{
  "n_layer": 19,
  "d_model": 512,
  "n_head": 4,
  "n_kv_head": 4,
  "head_dim": 128,
  "d_mlp": 2048,
  "vocab_size": 32768,
  "activation": "gelu",
  "norm": "layernorm",
  "norm_place": "pre",
  "norm_eps": 1e-06,
  "positions": "learned",
  "qk_norm": true,
  "attn_scale": 0.13,
  "bias": "none",
  "tie_embeddings": true,
  "parallel_block": false,
  "init": "normal",
  "init_std_qkv": 0.0156,
  "init_std_o": 0.00253,
  "init_std_up": 0.0156,
  "init_std_down": 0.00253,
  "optimizer": "muon_variant",
  "lr": 0.019,
  "lr_mult_o": 2.0,
  "beta1": 0.93,
  "lr_head": 0.00719,
  "grad_clip": 1.0,
  "warmup_steps": 66,
  "schedule": "wsd",
  "decay_fraction": 0.856,
  "decay_shape": "linear",
  "final_lr_fraction": 0.0,
  "batch_tokens": 131072,
  "seq_len": 512,
  "doc_mask": true,
  "z_loss": 0.0001,
  "train_tokens": 612400000,
  "steps": 4673,
  "dataset": "wikipedia_en"
}
MLP neurons of a small language model. Each row is named by its layer, matrix (down: output weights) and neuron, and shows model dimensions 64-159. Each number is 128 + 32 x the weight over its row's rms, rounded and kept within 0 to 255.
A block is one neuron, or neurons of one layer that tend to fire together. After each block is what it responds to, as a language model described it from the Wikipedia text at the highest values.

L7.down778 [144 107 163 109 104  43 172 180 150 101  97 133 127 121 108  97 148 105  88 140 158 113 160 147 108  88 165 108 125 125 138 137  60 134 182 106 104  97  77 119 160 137 114 156  94 160 152 125 122 177 104 143 188 115 126 135 162  96  91  68 117 109 114 118 180 170 131 148 121 157 149  86 135  91 160 131 123 142 122  86 101 116 174  99 116 129 170  95 139 111 113 197 135 157 162 132]
L7.down879 [138 102 134 110 139 183 118 138  73  85 119 147 114 112 152  94  93 147  88  89 108 104  86 134  86 184 130 135  87 195  47 199  96 133  63 118 166  74 162 125 192 147 203 154 147 131  50 130 177 180  72 155 128 125  87 118 112  74 157 174  89 155 116 193 135  75 152 136 156 151 101 150 117 134  83 191 132 129 155 117 154 126 166 161 164 117 102 101 193 166 128 103 168 103  93 128]
L7.down1673 [178  92 115  68 126 109 181  90 102 125 108 139 108 163 130  54 137 106  42 109 113 112 127 121  88 150 163 155 130 141 156 111  85 149 138 128 139 102 136  43 135 101 130 140  67 130 130 127  83 147 129 171 129 170 116 186 106 150  97 125 137 173 131 192 133 104  86 114 135 136 102 155 153 134 110 134 128 153   0 137 120 100 190 164 113 135  84 132 175 120  82 185 128 159 136 150]
L7.down1960 [ 93  95 169 108 120 148 205 113 124 115 167 238 125  98  46 139  85 166 107 104  94  84  71 119 134 112 170 115 142 165  83 103 159 130 133 155 116  77 132 102 127 166 145 194 118 131 129 121 135 198 121 109 149 192 201 167  71 156 114 157 117 121 136 121 131 129 132 120 115 122 123 166 122 111 147 166 121 121 153 146 174 118 157 114 113 159 114 157 133 112  56 124 105 135 187 130]
Description: Range separators after numbers. Dashes, hyphens, "to" or slashes right after a number, joining it to a second number, as in 2016–17, 1982–1983, 18–4; also line breaks right after section headings.

L7.down226 [112  97 166 132 125 145  80 119 146 137 102 106 132 146 160 174 147 149 156 138 221  89 217 143  81 127 124 186 147 103 124 151 157 119 147  94 119  75 115 110 144 119 113 123 153  74 166 148 154 160 125  84 174 135 114 142 124  68  96 187 109 141 126 184 112  89 158 161 134 138 179 105 181 115 174 138 102  92 102 138 167 194  74 159 173 138 127 137 165 160 107 118  78 128 144 149]
L7.down907 [160 132 106 100  80 117 136 152 167 121 140 131 130 146  93 133 138 186 115  81 135 122 185 107 105 158 129 138 129 132 159 181 167  89  91 115  53 105 148  73 111 121 117 117  69 123 177 152  97 122 109 132 143  99 125 108  61 110 204  83  88 170 100 141 109 104 192 189 116 103 179 160 106 106 181  60  36 153 123 141 163 161 116 136  70 173 135 136 160 140 111 111  87 194 137 103]
L7.down975 [ 69  76 149 135  99  70 106  81 169 120  73 118  98  98 113 166 168 153 134 158 114  70  88  87  97 168 150 122 140 114 122  73  94 165 130 152 135 117 159  99 105 137 113 134 113 106 143 113 159 132 173 139 139  90 129 152 100 137 157 155 175 129 100 166 191  59 128  85 115  85 108 144 135  88 128 139  91 154 142 127 166 202 131 172 119  92  96 134  94 190 190 133  96 122  90 170]
L7.down1551 [155 137 122 110 167 124 113 124 141 112 107 161 118  55 123 107 153 163 117 108  60 137 131 147 121 121 117 158 144 135  79 104 141 136 128 134 158 125 166 154 115 148 119 144 135 125 139 120 172 125 112 168  90 122 129  64  72 179  97 109 132 155 116  57 121 130 103 162 179 151 123  63 140  85 166  95 114 132 115  99 108 124 146 154 101 171 153 171  80 189 125 127 164 172 161 139]
Description: Release date continuations. Tokens right after a release date or "was released" that name the distributor or medium, such as by, through, on (DVD), plus year digits like 2|022.

L8.down978 [120 127 125 119 133 116 153  89 135 167 130 134 108 148 122 150 105  63 109 171 103 122 135 132 141 115 126 137 114 152 156 142 109 146 137 110 148 139  93 103 101  98 112 124 145  73  99 148 124 182 115  31 172 114 132 117 129  74  94 123 129  75  83  91 170 144 123 120 112 170 135 151 200 184  71 142 119 139 131 129 105 111 145 114 169 102 179  73 172 178 110 110  83 117  90 114]
L8.down1927 [ 98 133 151 138  77 142 135 105  85 214 178 130 123 120 122 173 136 113 152  84 111 108  99 134  86  92  86 137  92 108 127 143 131 128 186 127 154 141 144  94 109 135  95 140 149 137  50 134 167 102 180 118 113 168 117 122 103 125 138 155 161 175  94 130 142 116 174  91  86 156  46 107 130  70 112 152 143 132 139 113 139 145  92 139 115 132  94 139 115 131 141 106  85 132 152 141]
Description: Table header column names. Column headings and section titles just before structured data in Wikipedia tables, mostly the last header, e.g. Result, League, Edition(s), GB, %.

L14.down13 [102 173  85 162 139  75 141 180 120 153 105 128  91 175 110  59 139  83  97 178 132 139 145 107 203 110 115 148 133 130 153 112 160  97 127 160 112 105 135 115 157 107 107  94 123 148 181  89 161 153  81 191 117 121 117 122 126 120 157 173 136 216 117 137 110 114  98 123 152 156  96 157 116 103  96 136 145 136  54 153 105 109 137 147 168 177 152  91 119 152 135 100 171  94 156 145]
L14.down298 [101 145 147 148 208 172 161 134 174  86 135 150 120  87 134  93 108  92 136  82 140 134  64 128 138 113 113 110 135 136 152 102 105 108 109 153 107 134 166 106 124 116 142 104 155  91 133 117 183 128 112 128 180  67 146 122 149 152 119  99 122 134 121 158 157 192 152  90 135 173  95 147 124 129 139  80 130 159 175 155 150  70  81 124 164 136 122 126 110  73 118 143 183  48 124 127]
L14.down430 [ 64 190  96 182  80 109  55 150 166 200 103 152 142 154 123  85 100 111 104 195 145 148 129  76 172 103  99 116  78  83 114  90 119 142 157 132 134 107 156 120 129 152 124 132 153  96 134 139 125 137 108 149 126 177 119 126 131 117 122 106 152 171 162 159 148 108 107 141 107 152 154 122  73 120 176 173 118 133 132 144 120 129 121 135 159  94 114  97 141 111 131 102 121 176 138 142]
L14.down507 [154 167 106 123 113 143 213  82 146 106 139  89 146 169 141  84  99  84 157 204 147 109 159 131 141 154  78 153 163  88 120 113 119 140  90 109 132 118 110 157  90 121  96  84 131 128  83 102 175 134 140 183  86 140 134 100 186 151  94 149 129 138  73 130 116 168 124 182 101  99 140  80  97 173  88  55 114 167 124 146 113 111  57 142 162 124  74 125 155 177 152 138 127  94 137  92]
L14.down806 [163 111  97 168 155 164 156 141 167 153 151 101 159 111 103 202 140 123 137 171  94 115 148 136 113 116  99  82 159 158 114 106 160 125 119  75 175  75 164  97 141  72 112 130 119 144 141 138 135 108 114 158 127 169  93 129 111 141 169 131 213 167 114 112 119 159 150 128 149 151 161 107 119 154 128 138 129 138 183  74  52 116 166 167 153  97  98 152  91  72  52  95  81 164  68 111]
L14.down994 [139 131 108 173 108  96 113 112 185 133 151 179 154 102 134 149 120  74 190 148 158 109 116 116 154 133 189  96 115  74 150 117 117  79 116 123 182  91 121 145 102 157 135 107  84 121 143  87 117 126 124 144  96  87 175 127 156 124 135 130 171 140  90 106 165 139 111  90 158 197 135 149 146 123 137 116 154  96 168 110 153 143 159  75 136 111 136 167 104  68 161  93 127  62  83 105]
L14.down1059 [118 194 113 110 150 142 102 175 123 128 101 171 104 180 183 104 154 132 152 144 141 145 171  98 143 159 145  72 173 128  89 114 111 165 174 103 173 145 148 130  84 112 181 133 103 130 149  45 136 142 114 133 149 152  88 115 102 129 111 162  77 139  87  73 146  98  72 108 122 155 112 100  52 153 119 157  60 189 177 147  76 147 138 141 117  83 150 107 159  90 138 162 166 136 117 169]
L14.down1844 [149 155 110 141 129 126 109 121  97 123 123 117  88 146  95 151 129 182 146 138 124 146  96 128 150  83 166 188 109 111 117  90 167 116 156 110 129 133 108 166  72  99 120 103 130 166 130 149  90 154 111 120 116  84 105 161 126 109  69 120 129  86  93  33 110 150 160 110 140 147 125 119 112 109  79 139 114 120 216 140 126  36  84  91 133  74 131 141 152  94  57 113 125 190  71 187]
Description: Decimal point in numbers. Decimal point between the whole and fractional digits of numbers, mostly percentages and table figures, such as 49.6%, 98.0 males, 146.75 lb.

L7.down1038 [139 153 135  82 154  98 111 114 126 126 150 105 136 109 137 107 131 126 149  97 130 128 162  64 113 155  66 116 168 116 111 121 112 143 148 175 113 133 140 123 186 110 149 109 162 114 192 136 129 143 125 171 162 156 123  94 158 118 100 135 128  86  89 193 133  91 104 107 121 158 123  94 158 125 136 100 161 101  44 110 201 108 150 131 102 191 149  76 153 186 133 136 148 138 114  89]
L7.down1164 [112 136 121 153 141 190 129 105 105 133 103 128 158 158 105  71 133 222  58 166 105 110 102 113 126 182 153 102 121 191  29 113 108  83 107 163 137 104 142 103 150 107 143 119  48 110 174 113 127 120 119 152 127 136  94  90 117 140 104 118 103 155  99 183 137  93 112  84 128  97 118 138  65 124 102 135 109 114  73 139 172 129 164 148 148 128 152 191 153 122 101 212 147 123 125 143]
L7.down1580 [ 95 130 116 139 147  86 139 123 149 194 100 115 131 133 170 144 177 114 130 185 139 129 112 158 144  98 128 140 128  91 205 135  80 151 136 101 100  89 113 156 116  99 131 148 128  55 137 147 120 169 163 133 107 106 158 100 149 141 103 154 113 117 155  87 113  98 162 163  95 188  50  79 134 168  72  83 142 185 101  96 110 132  72 172 183 157 137 110 207  90 148 150  31  87  82 119]
L7.down1705 [107 169  99 111 111 165  99 122 134 189 145 116 209 170  69 128  86 175  62 122 172 141 137 174 142 158 134 107 150  76  76 131  92 114 112 158 152 102 110 109 160 135 115 112 111  70 137 107 180 181 126 134 154 163 123 105 131 127  75 112 101 142 136 148 137 135 125  91  85 134 105 118  81 120 126 144  81 129 255 115 188 131 139 142 140 163 156 119 133 149 102 102  86  82 130 109]
Description: Separators inside numbers. Punctuation that falls between the digits of a number, such as decimal points, thousands commas and time colons (49.6%, 18,500, 12:55). Also table pipes between numeric cells, in statistics and tables.

L14.down307 [116 127 112 193 149 101 144 149 100 118 118 114 123 108  95  82 155 137 127  96 102  84 179 141 106 110 147 163 138 142 172  92 130 138 129 119 172 174 129 147 128  98 130 118 115 136 109  81  80  60 101 126  64 150 139 100 145 129 199 155 118 100 122 150 166  82 131 141 140  38 144 135 160 122 146  82 114 164 166 157 118 170 123 103 224 184 129 177  90 158 123 113 111 146  97 131]
L14.down363 [120 100 105 108 118 156 145 141 129  77 113 133 152 126 144 164 157 152  98  69 130  97 104  89 181 102 160 111 122 130 167 152 134 149 130 179  76 189  91 156  81 183 143 141  93 109 171 129 132 124 152 149  88 115 186 109 140 122 146 117 101 150 131 126 114 103 100 179 108 155 153 124  99 168 119  68 149  96 153 131 110 118 132 117 119 143 147 218 126 113 123 137 138 180 143 163]
L14.down551 [101  86  99 143 113 144 108 143 108  66 165 165 110 103  88  95 165 175 118  96 191  83 174 126 109 124 140 132 161 108 131  72  85  84 148 117 165 169 123 118 143 108 102  71 144 140 168  77 121 164 141 116  86 105 127 167  87 120 198 113 160 140 157  95 144 146 111 123 154  64 134 111 113 123 103  15  98 157 200 161 104 113 150 118 185 137 107 113  85 126  92 141 154 195 121 126]
L14.down734 [126  67 138 174 125  77 150 142 156  95 138 126  88 143 140 147 142 191 124 120 122  73 141 147 127 133 115  72 105  85 139 142  70 123 135 145 135 113 119 140 132 116 170 105 149 107 173  74 142 129 124 118 126 124 100 119  75 100 115 134 173 170 152  91 150 126 112 117 103 119  63 106 136 143 155  62 178 116 132 153 118 143 127 132 153 150  77 113 110  95  82 134 162 123 101 142]
L14.down878 [132 162 166 161  61  92  91 135 169 134 218 121 127  99 139  88 118 128 129 100 112 177 168 179 104  60 132 128 139 105 154 140 147 110 159 153  89  90 117 163 131 150 130 167 122  84 113 148  83 144 181 121  96 127 129 143 151 130 123 144 178 162 112  82 160 174 143 116 141 133 141 160  35 136 134 108 137 156  50 170  97  95 138 181 131 128  93 128 114  94 180  73 160 146 179  93]
L14.down914 [163 130 139  95  82 123  98 124 124 119 153 124 137 115  85 194  62 117 118 164 130 123 179 181 187 184 145  84 157  78 110 154 106  75  82  90 115 154  90  89 181 102 139 143 168 148 134 133 123 186  97 108 116 134 167 120 137  90 161  58 155 180 138 146  98 123 169 174 211  92 144 132  72 132 168 101 118 153 189 106 167 132  74 121  98  87 133 211 182 162  71 160 144 142 150 152]
L14.down1419 [133 147 134 152  84 130 101 133 172  91 157 173 133 186 137 110 181 123 133 101 129  93  72  52 128 128 144 159 133  85 119  59 157  78 113 119 123 102 110 102 123 119  88 109 134 133 110 105  99 177 155 173  82 153  86 170 143 105 170  92 111 152 143 108 150 103 125 144 180 108 120 118  86 132 153  81 182 133 174 132 127  99  93 156 105 147  82 136  88  85 131 142 146 146 130 178]
L14.down1853 [152 101 173 177 122 163 189 149 108 233 148  59 138 132  92 159 125 135  85  83  76  90 152 102 103 130 121 159 146 127 129 132 130 135 105 115 140 148 159 151  96 126 123 117 152 137  87 142 121 130 175  74 200  96 135 154 138  88 103 185 101 136  84 174 164 115 142 136 192 182 142 144  85 150 124 133  88  94  33  95 160 104 163 149 163 144  85 154 138 110 141 116  97 130  88  97]
Description: Verb stems before inflection. Opening or middle pieces of a split verb, just before its inflection -ed/-es/-s/-ing, usually after a subject or relative pronoun, e.g. am|assed, ens|ures, esc|apes.

L7.down104 [184 116 178  91 104 115 158 135 106  85 105 159 102 143 129 114 103  79 102 134 147 114 140 110 114 194 148 129 134 159 107  93 138  96 126  81  70  87 142 117 126 132 149 134  85 139 197 160 113 161 120 132 171 160 109  88  94 126 105 225 130 165 192 158  89 115 165 106 163  89 122 140 103 121  94 106 149 104 158 198 163 150  64  99 126 138 160 124 106 110 121 147 185 133 142 169]
L7.down524 [105 151 118  69  90 173 150 111 151 124 153 134 113 104 140 185 142  64  77 100 199 152 137 181 148 127 132 170 111 150 104 146 101 187 145 143 109 134 141  87 114 143 158 122 201 122 135 197 109 123 125 110 133  71 117 112  72 185 134 120  95 163 136  87 109 116 165 138 122 110 124 172 133 144  73 196 142  97 120 132 126 210 112  97 194  92  83 172 108 143 107  92 132 174  86 128]
L7.down693 [109 135  57 117 176 162 118 127 133 147 176 137 127 103  79 112 133 127 120 122 122 109 125 140 128 134 105 129 130 130 149 109  78 140 152 131 119 161 144  64 159  75  81 138  97 170 228 173 119 141 139 142  90 137 135 118 162 104 131 118  99 138 166 106 154 108 159  79  97  95 168 139  33 129 114 134 115 182 176 121 168 126 152 119 123 141 129 185 122 138 212 154 180 149 154 174]
L7.down788 [124 163 114 128 105 219 116 132 100  95  90 130 104 105 114 128 106 180 115 128 138  81 104 156 138 159  90  74 153 125 159 158 129 152 136 215 224 119  93  76 140 123 138 153 142 147 176 172 172 169 112 116 151 110 138 120 152 152 131 105  63 162 180 128 190 100 101  95  90 155 142 134 127  75  97 123 101 152 255 133  41 104 150 116  93 144 116 158  86 113  94 141  91 149 173 103]
Description: Main verb after subject. The first verb token right after a sentence's subject noun phrase, such as signed, ran, died, and weigh; also markdown table separator rows.

L14.down78 [116  75 168  97  60 238 106 106 115  88 132 138 114  99  68 116 119 132 172 129 154 183 108 150 128 143 100 141  72 131 135 129 157 146 124 131 128 150  77  93 167 149 155  47  82 165 119 147 129 156  85 100 144  93 144  75 134 161 144 133 142 107 133  91 127 165 126 150 130 137 107 121 110  86 120 138 140 143  49  81 161 158  90 140 107  94 138 134 154 193  99 175  79 139 164 168]
L14.down104 [166 117  38 142 110 160  97 111 112  47 177  95 138  93 131 143 139 111 121 113 128 175  87 141 197 113 126 110 113  97 172 111 127 122 163 201 120 144 130  87  86 128 136 135  99 115 128 135  30 137 117 186 114  88 103 168 153  98 113  89 115 150 112 142 122 151 101 179 105 165 176  93 154  96 106 150 183 147 142 140 153  95  89  84 147  89 241 105  76 153 109 115  84 164 109 154]
L14.down106 [156 174 144 136  92 105 129 125 121 142 106 140 131 107 127  92 180 102  92 111 140 128 113 124 177 173 138 108 127 128 123 115  93 106 158 137 156 154  91 147 133  50  84 155 143  95 113 115 134 116 166 104 161 131 150 124 173 159 124  96 111 186 116 149 168 163 105 130 138 170 129 117 177 110 127 132 136 170 255  61 105 113 125  78 100 109 127 126  93 114 102 165 152  73 119 128]
L14.down695 [183 136 124 119 194 114 105 102  74 152 119 102 164 138 177 157 142 133 158  44 125 115  52  57 127  88 147 128 132  94 163 151  79 168 152 132 114 158 149  74 114 148  79  82 129 145 134 169 131 134 140 123 108  88  79 100 143 108 147 113  98 156 101 147 177  99  98 124 159 164  25 175 117 108 120 118 107 186 122 199 168  75 102 150 143 146 122 116 115  86 102 105 134 125 136 111]
L14.down804 [158 159  90 113 160  89 159 181 126 127 144 170  93 135 140  79  94 161 195 143 119 124 145 135 159 118 144 116 166 128 109  86 101 130 148  86 135  66 126  81 146 128  87 153 162 153 172 175  86 118 134  75 162  99 141 109 119 137 110 135  83 143 134 177 107  96 112 127 140 127 154  92 136  83 202 145 157 109 106 138  88 113 125  90 120 119 115  90 133 168 116 163 149 151 119 144]
L14.down821 [113  84 133 122  97  95 123 129 124 175 169  97 117 160  98 147 113 125  48 137 115 149 160  99 121 143 131 132 121 114 119 128  97  99 196  95 115 187 183 122 117  84 103 145 158 124 151 131 184 130  90 135  85 156 124 131 136 127 114 124 143 163 120  71 116 150 118 133 195  99 152 209 126  85 201 171  72 109 116  75 113 163 151 159 134 126 170  90  61 127 129  88  84 125 164 156]
L14.down832 [106 141 118 103 155 123 112  83  80 175 129 166 134 163 217  93 177 131 122 121 124  57 121 142 108 146 137 126 182 123 129  84 111 177 129 143 121 120 146 118 149  87 114 113 158 153  76 131 107 133  92 148 100  99  75 161 147 143  87 114 124 180 100 197 169 210 144 100 171  74 185 119 165  66 148 170 104 134  61  83  96  91  73 130 146 146  99  65 162 117 120 176 130 103 132 106]
L14.down1267 [156 120 118 140  49 151 156 135 116 118 188 131  89 123 133 137 165 136 119 143 130 197 118 148 121 108 114 136 115 170 109 108 154 162 187 109 157 143 152 134 130  51 140  89 146 106 192  63 120  83 124  96 143 144 145 114  50 132 150 109 106 123 148  86 140 125 124 111 126 104 122 131 108 124 165  71 130 141  51 140 114 154 117 129 115 105 107 168 171  87 114 136 183  67 150 172]
Description: Season range dashes. En dashes and hyphens inside year spans like 2021–22 or 1341–1350, plus separators in number sequences and table columns.

L8.down665 [ 89 163 155 134 172  79 155 140 111 182 170 159 125 139 104 142 147  93  80 115 110 117 149 178 154 145 134 131 145 192  79 109  61 140 138 111 144 146 109 114 163 143 118 123 118 119 106 125 128 144 147 101 134 126 150 133 128 188 124 136 142 118 143 130 112 116 145 141 131 151  75 146 107 141 121 113 115 162 255  86 138 142 105 167 166 153 127 115 158 132 107 120 125 119 176 130]
L8.down1012 [153 146 154 135 113 116  91 139 103 187 138 130 131 129 156 129 109 114 109 173 132  39 125 182 147 152  71 143 175 144  66 131 117 140 142 123 106 113 124 134 133  92 144 133 159 132 132 124 137 152 151 120  99 162 105 104 136 111 108 147  92 119  69 127 154 174  92 152 165  77  64 139 155 146 122 143  98 100 104 153  99 158 120 130 183  79 120 213 141 104 115 165 169 122 182 109]
Description: Numeric decimal separators. Mostly the decimal point or separator inside numbers in tables and statistics (11.9%, 43.2, 4:27); more weakly possessive 's and "to be".

L14.down187 [150 131 113 134  83 119  90 130 116  91 119 148 152  99  96 140 147  61  87 146 121 123 174  97 155 129 150 108 167 106 132 163 131 125 121 102 135 107 153 128 104 186 141 146  73 155 177  84 161 133 124  89 104 102 125  73 103 160  90 150 109 155 106 140 106 131 128 136 117  59 178 102 110  93 136 134 192 131  78  99 144 136 226 113 125 134  81  89  96 150 133  74  86  99 134 129]
L14.down511 [115 115 158 132 118 140  83  99 100 144 160 151 131  81 174 123 138  96  96 118 138 128 110 125 148  51 114 147 151 118 134 122  86 129 130  73 132  98 198 155 112  67 141 131 126 152 163 134 160 124 123 103 150 161 117 118  44  93 133 108 123 145  69 163  82 134 146  96  57  78  82  75 142 118 133 124 107 186 178  36 131 160 121 130 120 108 189 155 134 125 115 142 105 156  92 126]
L14.down524 [126 167  86 155 102 141 174 108  91 119 102  95 169 140 101 158 120 135 170 157 140  97 156 100 105 120 107 207 134 125 147  85 146 129 116  69 162 120 166 138 152 114 115 167 138 130 154  91 116 180  85  82 135 150 119  90 167 101  96 162  99 167  80 148 139 134 160 171 156 119  87 144 100 138 152 145 107  98  85 135  85 137 118  67 158 147 146 159 104 131 100 134 133 182  93  80]
L14.down1020 [153 100 104 122 136 129 106 154 124 130 165 106 153 115  81 146 138 131 122 120 171  83 145 156  98 189 118 132 102  85 124 157 164  94 134  61 152 105 172  99 141  85 172 111  99 104 121  61 101 136 111 149 129 152 142 156  90  93  90 129  59 170 128 155 128  84 130 122 167 137 100 122 177 178 192 135 109 112 165 129  68 190 110 116 106 168 113 218 127 170 141  57 153 149 165  90]
L14.down1056 [139 120 129 173 111  98  97 192 130 110  90 116 200 101 112 174 170 169  67  75 152  91 121 153 147 142 138 136  84 195  81  93 173 156 112 145 115  88 185 124 158 120 121 163  97 170 141 125 134 127 121 157 168 149 136 121  90  99 104 177 186  80 152 172 124 148 156 111 100 117 132 159 115 145 109 135 152  91 129 145 114  97 142 148  54 101 122 107 143 178 110 115 126 142 174  61]
L14.down1086 [ 74 162 106  96 106 119  94 135 169 100 139 153 114 119 133 158 196 161 105  96 152 183 164 132 110 153 130 108  59 112  94 130 108 132 125  95 135 120 125 174 101 178 172 191 126 114  85  99 152 123 137 111 155 160 165  92  92 104 160  78 140 125  99 165 193  86 170 193 109 135 115 212 123 126 129 134 128 193  89 104 126 111 129  63 159 121 129  76  86 120 117 114 132 130  99 111]
L14.down1768 [134 147 119 155 184 141  96 107 135 135 133 133 144  76 155 109 137 135 174  75 130 122 127 155 165  94 160 189 147 105 166 150 108 137 148  72  91 114 177 111 124 188  95 156 133 108 149 131 148 189 133 178 106  88 149 172 108 131 184  92 100  96 140 146 115 155 140 151 123 133 127 102 101 158 139 130 132  69   7 171  79 137 122 116  79 171 103 106 141 106 108 116 121  77 173 127]
L14.down2025 [182 178 156 118 115  80  58 108 129 124 129 132 129 121  97  99 139  93 175  98 147 150 145 141 116 105 134 178 102  90 104 108 133 161 165 103 157  96 116  93 119 142 184 165 125 119 193 106 122 158 111 153 181 140 149 120  88 167  95 168 169 144 121 126 120  96 156 202 146 114  94  94 102  53 164 171 124 151 110 144 137 155 141 117  89 108 142 105 139 154 135 122 152 144 131 125]
Description: Media outlets and score tables. Tokens just before a media outlet or platform (for The, on Peacock, streaming on, on demand), plus dashes and pipes between numbers in sports score tables.

L8.down595 [103 131 132 123 103 102  85 215  83 115 140 137  85 117 117 124 119 136  70 142 106 143  80 114 112 114  89 115  91 111  95 145 124 129 143 131  84 129 132 114 142  77 100 125 129 112  94 188 179 112 165  95 128 124  93 177 153 130  30 150  90 109 147  96 183 165 131 130  80 111  81 156 159 147 192 126 112 125 255 133  77 137  89  91 115 171 104 119 114 131 129 179 136  86 150 108]
L8.down1174 [117 139  94 106  81 184 127 107 112 155 141 172  79 101 162 123 107 133  26 118  56 142  78 127 176 169  81  67  97 115 109 112 102  67 142  68 107 168 147 138 159 123 125 174 179 156 180 132 104 158 178 165 194 121 116 102 131 150  80  84 149 160 158  99 137 110 167 127 105 129 112 163  98 108 178 122 175 150   7 100 110 136 160 148 131  82 131 164 159 172 116 193 117 109 144 167]
Description: Boundary before new segment. Punctuation or line-break tokens that close a name or phrase and open a following quote, parenthetical, list item or field, e.g. "(", "\n\n", " “".

L8.down126 [136 136 137 116 108 165 142 147 135 117 180 164  98 166  93 112  77 132  69  78 160 181 167 110 163 107 146 124 177 132 116  99 155 164 136 101 134 137 104 202 124 118 111 120 113 130 158 193 163 113 143 116 131 112 154 154 162 135  86 111 164 119 154 113 126 137 117 163  95 118 142  99  80 160  73 109 145 176 128 153 183 149 106  96 167 113 148  91 121 102 108 179 152 140 118 127]
L8.down484 [ 92 156  91 137 129 147  97 175 221 135 176 131 159 153 114 146 135 104 102 163 105  87  99 165 153 159  90 139 128 115 126 105  99 131 129 144 131 157 167 161 141 153  88  89 139 189 162 144 120 141 157 103 115 150  95 162 142 116 180 138 127 129 134 132 100 136 122 172 143 170 114 140 137 143 175 117  69 141 100 119 166 112 131 134 125  97 153 177  67 112 174 175 162 160 114 184]
Description: Main verb stems. Main-verb tokens or their -s/-es/-ates endings right after a subject or adverb, often mid-word, e.g. repl-aces, approxim-ates, currently works, forms.